config.yaml
num_attention_heads: 10
head_dim: 32
intermediate_size: 1280
vocab_size: 8234
hidden_act: "swiglu"
norm: "rmsnorm"
attn_scale: 0.177
init_std_qkv: 0.0232
beta1: 0.95
weight_decay: 0.019
lr_head: 0.0074
max_grad_norm: 2.0
MLP neurons of a small language model. Each row is named by its layer, matrix (gate and up: input weights; down: output weights) and neuron, and shows model dimensions 176-303. Each number is 128 + 24 x the weight over its row's rms, rounded and kept within 0 to 255. Numbers have three digits each. A neuron's up and down rows have the sign that makes its largest values positive.
A block is one neuron, or neurons of one layer that tend to fire together. After each block is what it responds to, as a language model described it from the Wikipedia text at the highest values.

L11.gate400:134160128123110093044123166098119084151135120104105164131115107151143168140155155101104117134148153083188134143155164124133089146116118096114106127088145152133133135123103158074134149147119091091075186109150130118107129152101090153144130148128141119159134153140157127125121112168118117130132142102122166119135193096161162120128134136157130124100148083129176101106088090134118169176124
L11.up400:124144095145139105094193154126092154106103165156118102111117101095152159141141134102163159139123120176179149169113112120139141160120140069133148120085145111152129145115088175156138127140107101119119130126128117134116139111121161113115139159192130165117140105128135153130116089130139154111143176134069164160146121103133150094119118123164122111127146104085128159132108103164138132113091
L11.down400:083104155154131113081138127125121100147118137130140130143116137144155162165130105119142158129132088116147128105141119141108092135150088102118144161136104153148140112091161141101131177121182145109107157144155169099112116128125135114144156112176125168129151108124152114161113120192126102159130117150145094093116137087114187141149132118138125172135121133116126126109132125146180121159097
L11.gate456:119154110154097093086191139147108090120117138131088086143125114124122103115129203125111129146125122086107106119186143145050143143107120156132120154158145105139111146095121158116143115119093143122126106140164104141151100122100098107134143145140157094131127158119140122099178127123134129081080133067143120142152149157096163165104137150131103161116112078154109101107083150139131133146120
L11.up456:150147110072157133146135160131097129089154113166152091125105110151114154119094124124116132144114115124123161162114144133139138104157113176134136118111147116161139128162102173114095149131114134124089100111127077111162104130073142192114140144162155126140140145109128117128135135113111130137142128079122102150143133136091124148109139121106149082131092176137141136135187165110082140140119
L11.down456:130100137107148116093077102145109143131101121167133156103129113151090125131121132107122154157095124135077092156150140163118120118113139157143117137132094141129125161109114137096159130137146163055119115113143100110088142144130103161162122129134131098164184116099134145074085136190138125096124097095104143132130069117091116136120169098141127134140117161138105155097161162107106072144142
L11.gate712:139117089163111126103110161145124128144145131085132178142143099096165124141084148089129118125122133114129120109116138161149121164115129170081140098101143098157139181142089124115126095136133114114112138083111068162106110148134117170135115135101120114121110138076138135151115152163133151095148114114124131097125177071123118161102114134124128096145078152153117103158103163104125062140100
L11.up712:126141101057117137091161144112118110129117124093096149168119113128146084137130088088132128129133162109114115162136091154101141144147122118176131098094146132128116122131122092119139119139152166121181138116166116107154120135155139122127130149129101143136115134137122140113164166151135149150119133128118138146127146126099117133144140123158182097130087129155153097148125112104082107128100
L11.down712:127130148096094126116085095174106123152115101138092122129105148127143153133089125109126133151137085104119148127100132160076128147124106104147108139136181109160138147122153133110146142134119107129110112119140109147112105131112139114115140130148118147132060124163095154162110115205112162154152086171162126145081144122140105113109132141129097165104103132137131166122112124131116135156104
L11.gate1038:158095100114115140173100155125125078113117120127120104174085155103113030157147122081128151148162135111098096120104106124130099138131105164141132120134104125144151105132142131134137162127088120066110122183148127104142137151125137136166151124133105143136102092172142068131119106136118152091150130102153141106123134134164152112129111138118092118133125131147101130115121104135079131134087
L11.up1038:122123119108083135152130108108087124117142093113173146110078099111113109121144150128108128145120143134169134152114124123152114100121067117137089105126120123126125102147127118151128133121139133138084127159138150128139139144111099100145122135167129128117131144135148133135111129091104072144099125119143141120152182144075124136143138142097110079189138130135071118125130139163113117127119
L11.down1038:139109161115086162184201102098099142125128123153113124096143105097096130083139127098125111068144109107141171135113133092169155126088109148125104144092127141081168121120102138143101110122141117138106144148086120107105155070098109127071102111158115172144122151130106143110092137138115151175104105171138113113153145098147111109096128137150142111092123121140139159145147127114133119072077
Responds to: Verbs of career or production activity awaiting a following preposition, in biographies and media articles: played, served, worked, produced, released.

L4.gate0:119159150087130144123121107090135116116133119118135157119099131151124142155155196151143141177134101135131153130125101103129101180117130130135161142106169159145141116172131114114097142160093180096118146107082170084098119097123144134118142149130163125148168123132143136109129156149124111104147140180133168164098115176146131096086110153135102126092124110138157110128129119130173155174087
L4.up0:111131150102130111144111122131091138153143144164163130099098139068110136102157138150139127136134129109108128123119136164105145084113077162137132093130119123136119151150162134113097137143136155134142098134121120102128103122110118081132131155148190147180140155164112152142059163113164083135117120107158149114067125148162142133122121116150109127092112116090158158106133139129151097139121
L4.down0:125113118093129116122137125130127162144130090120128150146105134153103119118122114117201109211099122118139147118181109140118118126096104117135165129123119107131115108098127139141132101118176145140131082144130099104137081114136113122112132106159080162132129134149134132106082123124094138121130158116141083113119131114116164160166090148133129102115113107123159155136130086121122075155103
L4.gate77:104093116130122164104136189138078160114158131090116117085156151145155128147184135161150182150163131147100078144110127147116148119113134104143105138141142137084147128145136132142120138094186093142113131145129113118102127141137093151170106148118124141148106093125116182125152131126134127145115107136148133090130101138123129120122153198102154113127141159144097169092153100159109095172103
L4.up77:136130167102124138144155113126099099121142152135139146091131132096141111135105122156144117092118104139130125098131120162103115138104136126109149109152106186132131101090130131134093117123125171130139145114164127114105101131138141088112128124122141145119139101145114083129130129132162176145160130139121089063122127097188097142149133132111125151085146104131127147117145116148081133162096
L4.down77:135137133123126140079164138091128160103152130119081123149147151175152096130164134123145157128136108116154172137138113106121114130130139159139138088145154148163143159122199148113133132180132106098070127106106142109157123136155118137108138091173097087140128139107128128149145133113153116131086106172105147092122143090171136129149129125140130124134133136143142125176117089165154164141104
L4.gate750:138119125127147155162124170110153113143156103116155092106090169088116109177097133144127114133138156096150126187165142135095110141120126136091134151102104090146155118108136110118127101088130112122097161145142126105138141118137125111104141106158088108107085057137169149156174114120147116134110106131147116103118127123131109111118138085178135124171119124138112138146146117126111128162142
L4.up750:138124121168131122085114180138115132109134092170132101116131122133144128138103136154070111114111134110166153154170106165111103150103132086097155121159155147125108104123116131140140120057134156136106106118104099100153127148140133115114108143111182130139159109158118128111135138124106140155145098084080146137132148099137138120126130152109085110108127117169136087081140155147101127141147
L4.down750:129132128125114109120178094148159179142120136131123155136149160126156141141144121153116144089173114128155111093114129127105114119156176165096078159162138161136113106137107119126146103146111144106070126098145130154113118115146136157136142136142162149122145116130079122122140097125138113142104171148142162125099119149150108102137132141129142080111132152110126107194103111121192130073140
L4.gate1207:144102142140069105143121159085137119089105143120141109122129144110143086105189085125126169115135152124112177139096120131125095156110134144128123135072143145147135135099117102123115097164152079087165127126137125158097103143120125131159083134145139139094118166121153102141140125095137171124098139153105158113134143128145125116132127122141136096111102118148091137153096150165077094132088
L4.up1207:120125142106150128162165142151143112143054130149133104085116114130120138112150114111160113152170166155097130163081103157128177116130111101089114099121144109111167118116127079159122143141135160119124152125126091158118161154098098131133088117177100090126126139111131133162090133176141116113138110152152154127103118141132128105151136143093122171124123132114094156126153140104117131092108
L4.down1207:134139113080095105129122152074120123125137148100137109112143130121121129151170113108099122059121140145115139097143151128147120151125149188123083156119142149087124147121124137107149117128174096112115135119156172128158148153141143133154109100131094102109141097125097110150131149074129127149088129103132131132148113128121142137133114118161133104158139124141125069169117160130101104122119
Responds to: Prepositions and verbs or past-participle endings that link a person to a team, office or agent, like played for, presided over, member of, disliked by.

L11.gate16:130114139146154132143104056156119173089094140123136080144154181131132152137149113106081189153169121126111135143093158136128124108132142128150120129142117130153155117145104102151148136135169121103142118143150105118086158120153147145153168138099179128098181098146155087129162140136099116109153127158166168168149108138121125125139067101154100122105116122159128136162112107161125108133129
L11.up16:135132112093136098132122114088149078103120129148072114138105109173126094117189131146111117108139095127131144131138084177127134144140092164086119162141103118139135105113118135134088118153137103134138105118124107112132116139154124119155130123150132101124120165166118129175110113101138143151141178153133138129118119121105173078111085122179141142120132125107150117111091111135145165139145
L11.down16:100138189121145155117169160095126118127095098136156072139124154116140124102154151106168145098134144149120129119165091135127128114104128123175120099133129134131144126123120142115134102071154117083135139137159097117135091149129146133145120118139167176145172116104135142061135094124134121137120136125110171174151124120127158142147131124137077141128134106115115123139143117152123144134148
L11.gate338:119150129100091105156141161145153141142113102148120128150150073148165121143156123141089109131113151087139176158115146103139130149103114140099114114130150124135119126095100083132121123142100158149116101129140106099140140136120125168119151094119084157137140104167125102147120139105132147124123125164156147143088146145129130103129141115129112161093134117113125128090108139138142151133116
L11.up338:162133134122111131167176111162108164143163155139136110156139130146133071112144126143128121133135130157144149126081120089129104132151122133147128148125128103147130148131123113154105087108122121084130102123122121128077107128150141151110135151076118096145161110130155098105094150158138133132101117183177140139109135129121145150103112144122116139131119147090129141083099108152139114152141
L11.down338:123151099111152124125166159134141129151068120114141115120151054153144110102127113153064094119114157103166134209134149140092130121093124112112116124177167136136137115129123122118142136115160093156135111141163128074145095158073130151148114105213098128133155138144150134149145138112108145156136160123111128127173131095129091115121106122141146120091129117140128152157179150094109114154122
L11.gate1004:131193134109144137104153104134149163165097097161116110097119102124106146101106151139161123164117138167132162165124104131150127133098101173132127112189122139155125129147152147135066148162144131146147098158150110143138124141155090102115090205124099095118115108118139113139099105124147137089107137168135148103115115138148134103098120121136122145115090152156133088137084119130149148096138
L11.up1004:109125129110149133122120124148155125132093142135106146128126135179121128108119135103166140164144160160111144120107114138148116099103105139139109105151109118145160080138080127117131182147149139163134108148152122173138166068079096144139130167144160137130162152109169135119074076110125094149128134115135103114139138095122133089086091174135112158121108134165115115143100161137123134141148
L11.down1004:101144158129150157136108109120138172144087121161082114138147078128112130132115122099152128142109125199124123136108107159123140115131142186132142135152125137146133120188147087136087141152169142163157143135144119140137131152121110105157102143138113137145109133126155097174155119118133149076130122117128110127100163139116123189136112118110162086132107168175101102136098137117121153093136
L11.gate1267:133137153111138117137168093136142099155139105149152150175156162107100137111107159082114161152168122146130111147097130126115163143146104123090143158141121117128122099169117136122100165132116149095160180154095116124100162113140164121086122119176118163089144117148114140127118126143059099154108144124090100137079135120122157134142115102156166124137163113140124056139125094139108149122120
L11.up1267:095175137103146133139093136164115149112151136076138129107100066139110137152131107160129139139088168126127152170124128191102122091143116121120176106114128161139118129157160106118087114146161140104192140161154160119117148161151100095137105101118140123149090122137056131131115120099118124115110160138123119114154135145104098139108125150128138111103124113161130130159139138143103121152145
L11.down1267:152142094094136138150134116121119137160191180118106130123181142131151135123154147085131118166150132185106158127149096141125106130120138135125158165152147149083158165189140165155113133127133140146123103171120135130118137120131175130142135114166119125157149145141144093109091167134146090117141143121112126181112134126117131106124144099116163120080190139097133144151153124130124119129155
Responds to: Word-initial fragments of multi-token verbs right after a subject or auxiliary, anticipating a suffix like -ed/-es: adv(ocated), superv(ised), partn(ered), trad(ed).

L3.gate1262:106099132112155122123104122108143090101108119155167144113137132112115114146082141142107120110166140127130148117109136124186136130117093114124114120094107178109192093142134070134148114133094147144131174113124147162131094100117118116099112126156126140144116117116160144119163116172120075106111152091136168097099084079167146139112093153155136139132127146149158141094095139106094160167135
L3.up1262:096138137101130151150098123106114152122092161147171106160104117147140124167097167096119121077132096064113148152107131141114156061127109134166120143162155093131167101099103121141102084122132134112109152100127080121139076122136095138076089133126156160162116159119106090143149144147093142106145178136100113132133087122114148128113133145100118114113104108114145130114112092110109104140157
L3.down1262:153133147119117162101100105101146145144143132125159155098123146157121171123131115134133143097078098144143172114124146151124133110115135133078147085156120125139144134151143135137145161099108105167103169142134198113131110101113117165124114151108137133109143151128152112167123109117149142125109112093100143138112107133118131073124077138154128124090150093121143120090100085135122118176124
Responds to: Short consonant-cluster pieces opening or continuing a split common word, such as app|l|ause, accomp|an|ies, compl|aint, expl|ore, often after a or the.

L3.gate752:110114133155107118147144136107097120163162114122102121130124105159155195147092102120125114140169131102173086131097131129164134119115107130128147115134103143124104159132111176113114141133105132147140144133117114128141116165150117133106152112076146145130145120125061102105138120104098140140117146128137112106121148159099159144145122128120122187111122136133116108144088121132101149138132
L3.up752:145093133144108155108119117135127130082105128147130133101138116074089122155117114108088123118142125120168121174157167169098130185146144150125128110145152166136150133147169140135100125127125132119130146105158078095149127136153142132140126146152103114122096124111118151152088137117166107103123100157108128182153144129131154153163104106152152129113164118151150158112102134116142118120140
L3.down752:167110091148117122162091147098151121124145132127143126141137137137119134135082093116118107128137162126139116129134160143109119130133080155123088084128150150102162105103116115148078126150125127105074106140185122095165122138190079111111114092080109144137097109120124141109155130161212168147176106127128124131130131197118147120146094140136131110125102149136123162120137147138124141117137
Responds to: Heads of multiword names in factual prose, like railway service (passenger services, Main Line) or military (US Navy, World War II), plus commas or "and" after years.

L4.gate444:113127115099100169134120132096144166158140115166152113153157121112102157214123169085172091134117084108098133136098134134127157139133072154096126092110163123098145106148127135122135167090142160093098139119122133120122160102150116113133171131115182108128111134123161132145119132171140136116107155138105130138121056114098114146103125161097121172100129088136132115101132168154154145152157
L4.up444:089168113125121132098122096130160127136099138149182172167135120149144147134108170061097121134095115124131120148092133149114136134096093113099129159133139147105104159086137076109161128096139152076161138119149113118145126140139132131133149149133133111108106123116156129112101093162122126091098119188107136120116124166114133158119158116104120166114126117160119088113156156119146153135139
L4.down444:171125152127140130113077124139107120136097104153152135093105141135128161162090134120136122162139186137125142088123156158107138115137121104163090124098102148146177106112135115164164100129133115093143094160142129120137105080133131160170154116112153148120113143082107146169122124166105099164108157169155164090125081172122161124140087145160079149144084120153090090095164150144087159135119
L4.gate736:124176130124159139123145120144141152146106135152131086131134124118123090132132117106128105134120107131125123131076116119086128121092119133136112161163158131160148077138116132147138133151121144136120148104112176092179142080141134104120107147118147122115141142103195108160151139138126164116154139135135121108122154116115125149146114117073115132106117130125139118118101125154102128119125
L4.up736:116139101159121162155141135119164158145146100125184105168129121117133101204117121117156142119134148151112112159156139141136135103106077167137141074147153123115073144148176121134102137136161133125150106121132107098114181148115114159124163159144129162112126100103161086127119102163124155119116131114116121135119106115113105116160105140087122118128120116133145092121132128181116102112201
L4.down736:093161125159157153132150125159089154138097140136133127102094119133132128185108141104161124132159139124149101124138113165113149098127112115138109083148165129104133105108070130108163116096146190142119132138133167110137128103122126114149143143142145100127125123148173161127163124138120158103164180137147127100159064163140172094127095167103130134160101145170120080142152104140107153133125
L4.gate928:112166129096144143131176112139160147150083125151133125183137112150128129128132142133177135160086105149139131161086091123103111107117117127101112146148126145128123122111127108161101171117090127145102165137126130105103133117126118116108112123129129124104174102087169131146104107170131158115127101160134136086086142129140162120153131138062081121099099109137156151149137108121147148131149
L4.up928:118144091079115134174152142100193114151093110178131158126142109138146110132120169136161181099061133147126148144093115125093084146138108152115134129126157128144123138150135124142105153115119155123108148114136099109110135100129096137146140146153113117125102104100155088157082134161113132103082147177136131088101141171134102119128136112087114101121113144118131134092134122123121122132185
L4.down928:104144139137139158125125096130102145136117132110166127097133113129141126109083139104108115130148166087176101170150127147123154123085115108119116130160109120165107127122127147110158109139149139144148085128105100151114131191092116141106091133141140122150153144167146184166126103117090178139133113135133071137152112148157129072113148151093116107119134153188122134141130140118114138104129
L4.gate1016:137135139134078098131140147114132120173104137166120154151115125122137116149103114104166155088166134120110124148093137136112141105150091124141115115158186141151136145170122085112104141096150141108129124101123129132114161111131099151113122124111131091136160119088126099154119114158141100104093139137173113150111115113165115142134142124091172136086120157110128119187121107100144127152161
L4.up1016:090131112118142090135170142122157161146113132139136131147144116118118156098135149123181102094096101140077128123140177105119133149158131148135130118110110143145181119166164134154124136153149153116122110137178085141162127098168106131102116112165133109132142081074151132141143154114114155094124136145119151120146104089100150131134156180129153100102115144128130086099102160125094140139146
L4.down1016:143172131185143157091124160136116135161103114142149136131159163160133115158095130135160156104143179125135147178079125125141129098101087092143153136127141131158156123124139114134099162103152140126145142115157151139107133129155122148146083139086150127135181119160143151159122108129105087109135141176120122120100074143131127110109127152106130102140137141133142112164149110126106143169141
Responds to: First word-piece of a verb split into subwords, right after to, a subject or a relative pronoun, e.g. ut(ilize), dec(ide), prom(pts).

L3.gate236:142139157105098116173151179106080130126108138149117123110124125148151123133107107152150103118146108129142163175111133129139135136150116128149124130155147162144144166142130157087106136141140125102179109131158110150106105140086095096126072098078137172132122141119118145103126173154150107132097126150151142110124143127166106129086132132109190116116135141070077132140115152116142099137127
L3.up236:124129148156148141123177126086195151118126171116144111124100108112147091173182109162129144136131116151114175135100112170118160144160175169136114104114114103112142114112135082102172108141142125096166152155147135160145191126127104095104131123116098098106125115140114120098152134078138158119117164115123149138136133140092163112142136138089141126128116140146101081123119138152101092108107
L3.down236:143100128127172151111077143129152117095143163119097103178117100164108097212118129085102114117116149133142165106121179118108084145156155117141120105090134119092105084155124129105125139127105137118144155076120112106112104132146180129152131156121129128093156167146075164145097162109172176156094145121107101102170089146145117167098116122149151119133138094174097101118098124121146153097125
Responds to: Past participles in passive constructions after was/were/be/is, often split word endings, e.g. was erected, were made, was held.

L11.gate51:156130129144165128068126105127113106113134119124123143127153112162135115086132098102125091130113154150098137152126114106142150147137134182133126112171101148140124109132125120116133155133141131127123136142122114119150079110103112124112195121115117146156159164092089142147092101138112118172179101099105121180131123160097137143148114147101131129095122071123149173134114105121116171083130
L11.up51:121114128114154165110147122101078140123175105129145090141131156121117148110102140114103104128140089126067053144114130115116145160092138184135105105153118112141097158089164119107091108097131144103088160106138136149103123119099127157112159103126101086160071129103180159161150160131103126127170122148159140140181155134116118141145146073142119172086127101133137153162110101117137100115134
L11.down51:153072118095077104128125112139113129128129206135099126124184110129093081171133148113114140154124139133145138123113131114131138141130110137098114116135092107139094196116166162117089100173154121144129155133147136100117153139115139147118140137115125118147165167122098118127126081148111101134176108139147117120127153126114180153122102148134123123144088101161158107137124132133135152122157
L11.gate401:082119140148112142123123125135088146115117131127117113103125139137130142098118152107106105149104117197118128117152151155071127138151164168204143166157077158113097130099129173112139115092118127138120137106131169152153132122091145141145144147143107148145116136116101109136122096137117130157130149112109148137142125124145166134158110104062132161158166076141168102113120126086120100132067
L11.up401:094144111159115134093092107175101109157169118116097132160153150138092135129109115144078117132120109110130116109137152150111180092091143134111183131135100184126136145129133128107148134155116160076158136139159111141140169139055141122149148126147065095159146110081107090124139102118090177091125113118137146124168166132112149159115173111093145153120138137106129119142077093128150093150162
L11.down401:137108144143121144148140122084115130090126137160143134127109143142102151162103116135188127154146126128146121159104093069152103129150116107133112154084125157123055162136109133107142131140135121148121109140135151086091142139119088136112127146126167114124117131146148152097117184089070083154149133145128137115109151118160168152129129153147077163121124120139087129120157149098150130125131
L11.gate415:158127160118092110131108155114143077120100082126108153133108097110092117119152167101137137120163131126098111144128125139143119140148123086130096130121159122128162128107131160115139132126122153109112108117114151141166162165132136135132167175107130118162162141094120135103115130122138132133158115115138062117128124138114104125131119110140164131154090126110156127100082135166109177145145
L11.up415:098144080130153135110117139130145104112108084146150105142114214165146142150137135168112120103129127138159101120163138073121167136094125144158091135131111142113141132134165165111100107116159126157142120144143103128130109122140131137135146133181139092090117102105118113147136094126152127157130094143108161144128113100136083134147095138092152141082170129132148115127107154153127148112155
L11.down415:129145113133113098132108145156116110163127152151142137125112122105135109176092138165098099166108115111112137092117150176129120098089131125113127105126107123145156120129131085119108073120143118112128158166102117116126128140140116086127104132113121121125094149154173132094097098108126128130128096145110128110103134177131103096174094112128118105129128150142157084123165127095129181152067
L11.gate1184:149115111147096169162080099147155088112097182114139145172123135156078142120135136078160130117134137136095110130139143099157150154110139157159123114139144123132123121132144099073077146139142138138146126147130148139123119136090103126106163103122110199169139129126102153113136124057137159119128151153136140097138135082102143130139090158114154141125133116187164140123086110144148114160140
L11.up1184:119145089118097121106147077115159115135169164170135149186131129104095145125129116113140125129109118154073127152107128105130109128160114127151086154166119117141144136144122094099135148115114082124079120148122107136129120150075109159193184111120093142134166124131131129099147135108118165116113161102122107158164137151071166157121086101097132127086137120099141173109131127094151131167130
L11.down1184:117101118112152156125139167189151148132131100118113087076099136134082115175105112129139128123118149116154153094147113142112128140131131141094126120122142120139110092128110162168134134153129155148151120133125131121122144128113107137140055135153132103101125129102185126149101117134125177152162127102115165145124107170169111093107179158105114133144053104177126099151115139117117162103140
Responds to: Words opening a noun phrase before its head noun, mostly in railway-station and train-service articles (Former railway station, Regional services, scheduled halts), plus other modifiers (military occupation, major river).